Weights of a small transformer language model.
Size: 8 heads of 64, 64.7M parameters.
Architecture: rotary positions, no biases in attention or MLP, untied embeddings.
Training: a variant of Muon for these matrices, 1766M tokens.
MLP neurons of a small language model. Each row is named by its layer, matrix (down: output weights) and neuron, and shows model dimensions 240-495. Each number is 128 + 32 x the weight over its row's rms, rounded and kept within 0 to 255. Numbers have three digits each. A neuron's up and down rows have the sign that makes its largest values positive.
Before each neuron's rows, "raises" lists the tokens whose logits its output raises most directly, leaving later layers aside.

raises: " it.", " a", " another", " it", " both"
L7.down1268:081136147101140157133167091093151128121117167161171100112081148111128139083106106091109136132156106120097095111098167142143154124138152157182102167058110088113179172101052164079125181113166129129102149153132177134158078143106152131143130111109141131118146099156159135112111160072155118174143126122078122133086098170139126134146150156036130112120139079105143170118141194130108096108153121089191116125088169073115137119169164118056116128110146142105150142110173161157148127112140114104077087066129092150139114086163160117140106184088065137086115176125190111085138118148173149109130051112135134156127142189125121126133187114220152115104140158144126045144134161081049119134092206137129135103152103127162113129108106141117093133143077184110057165119060102200078101108065171

raises: " \"I", " \"I'", " \"F", " \"W", " \"O"
L7.down978:093133120129136112160128048131132147096067155153102171197157099156129179136160147087169093161082127105126094094105154132090127143090123100175132099142180068126169140107208156140197109135082114105160112148132188150102130142124109081086158155205154143088169146153092144149137155123130153145178095131104109078109084101089146103127075165164102153117114175118092109196076120101150099076176130139137127110124087142170137123110118131141109197085178096130084134156089120119088105053172104108171142133132084115137120094179145206102098115176156155113133117180160113106127185098190122081110139110171153114145134145089182102153062089147105126135102129100148145107072154149129174110190131096117104137110116135165096104131118073199129093156121199102103162102101158063108093129069176

raises: "age.", "age", "age,", "ages", "ura"
L4.down15:196133135056110180175157125080161111212102169133094116131136101085114166089141112167132114108089101110081144069166117107092107146090121114084132131117119118117126186120112093114088115120101122090069101075129140128127173181147125138096127127123157091144125074126143140137113098123192122109022118141165137120114137116063163161100143151090098103175095113152088208153116110121162200128133156148116109126175127113114078095082089138181106096190073113165150181124157124163133064118111125085087085062121120156137176216134107151109128093096079151147177134146117111116166154127099206189155215128133158169125124181080131050109156118145106131104159090164104103096070112157161112117155099105131090057106127130177145129144142142116080115114177070162089145139135158095141138081177142

raises: " early", " last", " January", " November", " August"
L7.down1155:098167101086119127176116158190135128045116114128133105169130146127122156078136190108115109119124154089163133147190160131103100159109105123083092108164127172141110182105131090094110093177058177121144157164095108070155147132141140120122098106118131147146078104122113125103084150111121127075051217158113153135154105137131096144089076204150168172122123161083130142169163086114159198097097154094125115092123169149123208100134114152139122138126125134114169153109162100085086106128139131166129103094068087170119081125196165173083146129139058139066094184106138149110113141132126155085136118115086105109109144154136148105140149154170105144152184084093124104156172124140160132084152210175145094182089102144134123180075175152162179087146140123097136194120166113021137151091122074

raises: "gr", "ch", "ph", "oll", "alt"
L7.down157:111154123169135148133111114147167156145204140104135145209153167163103126173137092080070128124099150168141164123072141151126157130102142111098107076146127149091113142136167072153108090108175138162097134130171169116136166114111100138127140157126115051142181157120148076152176111203056148090134114076144143138102080097166085159088095035125129145101133142148086132077191133133088148132155169135121090149143089152129138128086131154119119186078134152154087124069102187190120125193115170130139127153144134041166139130097085109174128136125146126179126156142161140181152140146161103119106109149117098078157157141105091162076133136096176116167095102114087150093125104125163185114114137180147126111127160139130130165137139138118166140126120195125140162235101140150102126134116157

raises: "\n", " Other", "\n\n", " ", " Following"
L7.down174:126193120087133161169098096092125101126102100127180129099178075129176155079136102127111133100134129150110145138130112153082155147102102095153156088190107126099084106117112174109128134098147134125102109148105173091107120124183137145097197118121133124178092126122126161095214135076046103143143144110120167141154152141098139162092194108087052098116125086115134161157094086133198115153150135129139154096157103129142066143133153072109108082113148154119144174041113117178070123124162085122146129158135121050123102110106116128131154117125151104140081048108104116103182164116106106137133142154145119120172144106112111126171157155094106162126160129181121152124123092142149108127113103115102147139076088095189110102098231137111132090133070166129131118119114120030143118119100097

raises: "\"", "a\"", "er\"", "\",", "\")"
L4.down1108:160152144122155163195118092085095225068109121217138132110122182127121055142116100103086208132158158109105180195066164126104132160153079107076186139124146127098163164132066101123126177107161115134193154144118144118125101133165116175170134144133138086114125092124120109147133125118096131152123154139080178157048119099151106145126100108082134121104152095091110157164087174127180141126147189134098114126058130120103158155144183103117119093089193057140119098198171137135089153125139098107111130127146061155185057147158173131174107182151142095184133173135180118144110102106086144100153168079071137057131168079132122108168145127177115136106117136067091132178097098084131135086124135061152115092093113169115073120110068164126110107156109131108093100119110110131155158104174146

raises: "th,", ".8)", "ives", "ial", "ives,"
L3.down83:095095143161111164154103101097118113126176092130118117133127129118129126139115132149161108075106120092099133095140157170112158120146112169107100121154150118096075126068093093149102105198150126118218101153132122192106126130126064132082159151143173127094093106110092144101120203153130180132099172101138115140033123188118126037132113134098134144175147162121131136102151139100190168131144166136167140116068113052067135113128098042143092126161101110170095146134076084104143119150130127173084127135119103184166157131124174167115139124092113134141112110100107174137128132073119093175101129140142126178085129111055110085118118090159102162150158102107177101138128176118106158054106090170122141089116088088150096172132149130188139153130107136161113125114102103128127122145104183

raises: "ly,", "ly.", "s.", ",", "ance,"
L7.down1006:192095156127168117101142160135133135126108099130146124086065147175144150049092070086155136131119137103143097109166142142177136129145104116126155111110108076165110086149128127106123136148104110064081155157121170159115108085104135040139115097185088107117057145145207128124071136107049114121130166148102131131146167146113136130137135157150128109166100164148093108161121153127093129156104094119139109124150100128110087152086142101113073116098105159167103087094152119138072088125140113116109135123132130119113176057089091152130120135153170082091110157172175115139136161180117140144134104152095139113114111123150109128074124112131129117084140156147116159082104148104079089130118129029075146085131123148166116148108136119129143152191167109126174085101098170000119108156027158

raises: " area.", " south", " northeast", " east", " eastern"
L7.down646:109148091081135176084123118167137178135112109091168071144097069141114070169133094156139123111101070101096132144182108169106155149164113164211095096139160093163150125131175086083151179102118123119164133092168086068119093124130143216149126190119140106082106146124144104125122164080119135123085150153120115126133111134123134113128170175134134119118148079084111085147092126097132118096088144073145125166153111152125134131118103115144099137116153119082132090187116119131150136085130136133133097114063094104101143145154156124058107116120180147141133091151151146107148084077131089072163188130098140120123121126126121174139155065178063140171131112080135123122094100157166096089123104174076101177137152181074070025128204119111134122125078116133114114176077115093121138099087196

raises: " days", "y", " months", " hours", " day,"
L4.down1260:070092137184156059179173097140079119105134111149163083157118150137135109152142169144104097118174070121126205108088159102158116156163174085100143137126128198090101130130141122136136127127174177142102130181119151099124124127066114126120176102153120134060115174128111127150113113075054083110152149173136163066165180145158117163154071175113152155154097132095114140144133112107089107107129154144127138113172068097100105165130105154105134118138168087143135132138110105176127124143130166170120090118141147133161166134097153155105100130165175119197063139099079108095101123102121151106150160115119112131128174146144146097126106183183224115107180138120095145144170154108149161155124135102107093076085121116136153142155132080206158137158095110077088104133140156035178185138135124

raises: "izer", "ism", "ism,", "ity.", "ity"
L7.down1110:133136106197100141106114131118124105164047134095076138094139112122173145141061132152121157119074088155130116184183132121102086077092096096135092142172149125095144126082130146147087145106098095097142083169155133087085077128097121159073127149079166135138072172157143151143077107158137134196096157077072114135118129120124159131209118065123144134140110057100103094176226182104114137151095149173132127098140137111180176091141167145121087105123073080111070142114107210152105137115122097124124155077144118053083157107124110121141127080154141082097099117108116117191112154109184115102164159148096170087148134117092142129157117158130139126147181123121162105075196131181062124118080096161146174160114148111149121130164190053122133152174131072094168104143121082035134153137128077

raises: " cause", "s)", " experience", "s.", " counterpart"
L7.down827:145177177136065142078116122143132113120156119083116067150167144111087134121114108175141062159156129116140101099175141130148110120192157144131148137193153146100170135130127145160125148161137095117171123151211171121175074096085151112083098148180142154143072130189123099104065130095149137084132116152151077119200097152124144066150126119114140106136160160117092123103173073154146122116127096135159135141139113102129154189134111115111153120078121059153101103136137111098195125187103103107094137155095097125132164145163097064108132116127188152100115167026107123101140069183142133139118149139136161134112154120122110097113111177139145112125071169138071148108076183131103099092116143129127129119171148132148118147142150110073112139098122086132114114162101183064152151158126113

raises: "ş", "ș", "ise", "fer", "ň"
L4.down355:168137149131139081122129164121067114141115135127176147143151138027067116125148101175075083160075064143122104075108152111148117118081117113180125135177090116149125140179135140080120142152151137187183102137176133095132160144113148115183118158111107147185109134131140150113190099097149114101024087101130139147103194148153131151163130084126136193160126175144135111132110090157116082149125122165077139169081153151129153108187111109144114168106123147134131098160138165137133175175128179148145140068131144115139126128118123116123042119117230105122099110125114107071157141083133060138149145168126142152125109161047126142075135099160119113124123184141123132203144043093087148135168162129095110149099119110123116124128147159101189155122200116162095106141116152095113085120176120

raises: ":", "s:", "e:", "ies:", "ed:"
L7.down1141:121128124122118125182126156136144186126117107152132140098194132108160150137134174098116171144132112079131157109125163069103133100136087076113238153093140098128117070105163171098144158091162070149128130133078121097077142089082078125129112113111126086157140128124125130133146124151153134137074064135073051148077129092087114143160125164135160162106173192164147165167135140167124141126164114116117094118125113174176131135159101104169143127132153148165149098152148096140205136103165088178157090152115112130149143181096154115173134109147122102162142106148161120134107186105135117169126114118144112049152056112114108123109065123105093154127050066118156169113125145141110079139104052144027150155143151125148155095180155135107078110141126102162095114117062201127128112076195160

raises: "fl", " part", " matter", "kin", " source"
L7.down1031:130160119123118128168113147138089142156176092102153116136153102123115129109137135161108112123110106126148090138110195127134142112160140182126158161148138159181118123079098099153187094235096150160154127112116118071153119140108146011151117003178122101128158159092137131123159093174162119133136135134106053047193140110135114092120134149105153097070163137105101088156129173162080098154136083071151110090143153089096100177096154166110115150148120097139100126181109111130149129114132137135138135096150174107145147094155115102138106092110119110166123180162131170176070172139110072113112122138103085107083097105118111114112144163129161158131138160123200147146114114141145145098120114045127128165160095066108101128092121171129206126134153092116136108170201058114107196108107080

raises: "ful", "able", "'s", "dom", "-up"
L4.down615:092132087149201114120199125123111141099076158148141143155103184136101144117121158164179141069166155154049108028087100096181142112123125133163103110102132168129108085073120168112064133121122088141081088096123151179117084135153121098141151093178147100150167142140121106095126116157106159153065156112151159201218113159088176105113182104103117095135140114114048093158149037138088170146131125131097132154110116203080065128105100124189096125150119125097151123171105118137134108182173133163121152179130108119099163185063166074174126109075171102145170107091114095111136154107133100104125125107104116134148103097138132181159148178122102172101116123102125099133184148092155127159154147167197106085120119095117136135180122150137118101143131111136148145094137128130172149126182189

raises: " possible", " ever", "ever", " daily", " since"
L3.down1118:119100131127146146105119091119101109080097054102096109098156160140128140152061118123081146141066200126160178108132088116194107141074125162142126099155149146174103121069164156133103136149154141139120105183130130176138140110172110143084117160105093138111156128136094127149115146153147091106169095131145091138108152163146109083107105111149115112142151117114088112056159128137102062108134123106130099089141124111141141110134072128112114073136127172164139086069080102175121143137157077217161090104139132112138180156117105121102103171199101113116070089080098103125151107163063170167078062108134116145091156138120121142133158173089154171108133160138102180147105122180121087134126116076105087103153060111100112073111153131136208121084142180138135100141143073064145124118105106

raises: "-up", "off", "over", "up", "overs"
L7.down426:105132164170137205144186098083060176128108104112120093168166169098123073159187110203169125109063146110139120132123169131120159097181125088150068123181099124079106170057183117181114104085111138155152128100200095111096090049168083104115105149169149101073132155121139103129093137114106156106175120144131134186161099095120121189113142151130104140144163138123157150161169125131176182129142162088130173084109121094150138068088086083202096110138156097115120131109125043157123163121128125114133120126126129115075149154127087147128066170113078160105093127064118097123081135175123075141100118147121145111120120074151164109140124208174093104138132180117102084178163063168129114136084077152113128081135139091110143191149149082145185094100169084101113167143169115050111115099135132

raises: " others.", " others", " other", " time.", "orf"
L7.down13:067125116117095092116151164133144125116083137160182127147130112214136114117141153086101106050157095158153153112106115173143068184151131108088144062136174130136102181155114121103108108130045099125145126116109129129110136093108129079099067117165106140124159095133074080117143179119118105058163146102094168146137197117125153132120120140095091162117097110193085200112176126083124123103144112125100105140110161125089136136171110107086079129097174176160128101142150124119112106094132178150110129086099098118134112091100158210164130104120127148122130212113094108136149129130131118151108074161137117155153102175073086169054212156142162175132128164122119178132141120054084139120105146121182167187133148094116137157113190120121074088103145189127090134116171158165179152110072112

raises: "ed", "0", "hed", "ing.", "ing,"
L3.down221:067102101115094163100075176167152056115117139059138078181141122193106076087079170119099121218084103099161122138077134137180140112157093125126154102116170068144137189086152132094172087123086109078155099065106125158228106123120165139185167116140084131135079084121108122113133121138133178112160178191154136144165121101170179156097181121150110077142124106108158058162046163142173081086118123093147135166109099086101177094129083102224080162152095090134123111132119124109106116113126152127153146134136137103143062127134136136113103118120146138094097136126157135150111144148130137133211153084086067161096104118074102055105125194082104137163137174170249137135097151102104161155138146138078106125144130132102078133135088141149159171153147109147101141099117100122107119192115171

raises: "on", "on,", "en's", "en,", "on's"
L7.down1035:145114063190127163145137159107173146112118097114110113101132134119117138154148099136130144138110105098124073105160139129144070085115149073127159114133169150202191138083140106156067134094129132146153184134105196137168165127079131146189094134159133146160142044135189051150153138078090177160113067171164086159103050136107109134117117137134104108064091133131131169160112114116086111134157159114171069099110150182104113056159162167156112107136154172175091164103121078125164168072150121123175139176131119131141086167103093066075117187152126114096104175174151141195124076101170150117144151165090122080140079157138144098143132127121088119182096159119119074124102178093155132180179164172200107138093113081115064098113137173146141131115180202126144109189152079100169119086102145

raises: "urr", "ure", "urs", "inn", "ure,"
L7.down1128:104108106149167135141130129083131110173099130145128150123103065119137179142116137154143160178145194141123079137148166135171123161108095093176233108146089171137180124160117088080159150167132141120110070116113172137104100170191117121104073120109111161187178108170096091105167148113137173124095167129134137079112143139090115124129098167115064079096107140141192080182130135166101108149205173143079179191115135144176134111137122176061138163091124097094076148119112065121157089124134141175092110166194113137173122146117106111063116154108060156121114109151091129138129124124135139186157090090149138144095172148106147114179181138073138075161117129079150102148117145106097111112134118115114196094125134143135125114192157147143174138095130078219134113146105095152108195134169129

raises: "ly,", "y.", "ly.", "way", "ion,"
L4.down697:088115129202122072130127143105138090121150109099099143124135148130099119103151127198201154134136181118172146171134136124134072158078096121151100118082073115169136109122136118187120119130193143113133143104144122169139148190129143083144136150144168146161130152136108145131076147050144087210144191102095141120202163102178130178131097192121141120139071134179120031166140157073141093165113091081121075115150154102135086150132149155115139091153163145109101139132113117157138097109087123137091160099107142079101167158096198184116094129100146122135106171120148137104115069124102174153139128188140157134184124112143120119100108163126153138143101121121120149092094104079119151140153140107178115121149166168087106112091099120140142124154091095164196165195071145147138109104158167

raises: "00", "000", "08", "20", "09"
L3.down10:129172134098090181113066121142083094142131094157123170124100167141120126075135121146056119114130113108124122121189197144116091103134104154100077133159188149132100135133124138158141102071169152060140155073135106115126144158149187150071096137098043125114061152128147156075133131146108089164170163206122133140087118123105119126133173170115096189132157097159134118074144103079126182151131114136147178128078096137088124123164167097111058140137174086135080168104109158122124134160097091169118120171111111111057182172168071179137149062175101135105060179120108168160111082162154125152178109093102115128151097177141142116171125141192104118133145086173119089164138123106123110129147098102168078155129148157116184105096151121099142104129165158136115127095107124120124084129185105

raises: "ret", "rin", "ress", "rell", "r"
L7.down1120:161167127139152149083130129105139098058100112127175124139191107131116133106160195100122088143123142155119089143154102106093082164045114083093131108130118133067131117110156099147140149133135161126134130119090097121116133089097130118147146118166133120170158126103100136117150123164178139143136133111165174093098102128135097140096155093170127168108135078173139163154176139116103157086154143098125206172112124096164093149128149145123099171137136185179087108076131111096108129148086101142098091074131119148151169146125113119087103109138106096157134094133130150144145090154067149084113075124098133159094101104109121114120075135099167123155131127101149149143122063106078118100158131141126122094200178151133099158154139080123086159153130183115122136112120170067162108140121088

raises: " how", " him", " himself", " his", " what"
L3.down558:146099146122150151116132160144098151147191081125209125178065135155107139137169086108161113124089104106117137047152192111150111056170134117112144178135134154110076150147114089102134154163109117114044190074126111151114127099124090094098157086101080144094073063197110122092145118115115098102155150109053141116118053131173128113080135105167133124139084134088123110181145153132100128154130132076172189124102147055114124129163117121123155163116116109125081121154111125178045118065088083137054163182148092088132148077187129140134080152099128137133081157112100073116134096136186112134099111141135112154112155094167087102087125179106103080152163120175088125164119148117123139129038128144166094108125124195114129117151108118157144137166140158142126119046120125077093139127151141

raises: "ibility", "ible", "ory", "ely", "ible,"
L7.down431:108108114119168137113149121137151118123142135176125138137104153099111052160114157115118127134084102160064120122068087115165111143094123095124122088151197156137143136150123087193089110152125139142134089096147130158126154129123122079117150138085142062126121095082156164177134102142110077118189149147163156064146095130134094113126180160028149131085104145173122168195166181153142122140158124119166180138135126138147123141144098139131083165159194077133133115184106118140176134166092115190167174096157119100126133086144151111179178148119190110096141100105121170156138138067123095099107157122080082146131171054153157118129079195148121162106099099080111092165154091156115149151133115119153119152127136160097106182125149146133131089196155099145138163160112156073082143134045101

raises: "ed,", "y,", "wick", "ment,", "ment."
L3.down334:125095093136081150199185175088145122113161095139087179202122101194197179185142140126139146149065173168153096117136087159135121170100153123075129136045139120104169154086114120136109129117141141089131176167171147130103128129176157154128121090153086135161121164099191142096117153080163103171119101121139100081173147181145132149153132180105086078080145101104147120140136116221161140121133156105100104137164134107045079172162180127106123118111134085115115140141255129108157140092167131088134138163115094125096131112158138110121097063119155121126159245173134125135166096174085152102131092058129121144103117135096090135168113144106119166148056145192126187159106116163122130138075105155129119130169174167132069127138141128089122127107135181070167163163167111105122156186120126

raises: "d,", "d.", "d", "der", "rab"
L7.down1100:140078187108184191123072152110130130077174159149078170159165089097116074100141136043157080166132103095118170087080101154054118160109165133141157122089095116177138124121093124144184128123157161114136124143120177117076134103083133104135155089168117151127112142084103128141170127126072048106112143164100165155146097140145102240153125130131142166096186059114083107112180049117099142140128124074167177136137076146149125096164090115108158159119143168104117123070096097118094123121155147108107124155108139136049108089108112163145097150131161141144074105133149145199158123098091132110055094112149070166119114101155165128158117083117176115144162151133121154118142108102169089125118144115152133132115168177089114157167180153127149129165141128119174092163157172033130090137148095

raises: "ment", "ment.", "ments", "ment,", "ing"
L3.down311:185107101119121130075097141133087174124110087110174168123196160121122103191057103161152148110151079102116168159128094106081134152108105130111091105145147164123141109148136134057103124142178114077102084144108135151069107173096084092150156107103064161149066111067212100158096162122166182177145126106058124126133116105084110153095150105128105083112172080148144110064098171150113083110129124130101153139124127161116173100122181095156132125145122123178097117123180114114109214151081099107108113150157131132111162111110095068127110107096152095116181093096112132155159063169169153163098077118105086149067154173112133157117153114204105143175116107156177107181111128124159077153100129128103165096110150133153097175134103156111152081136085058095161123122151089063137169141145192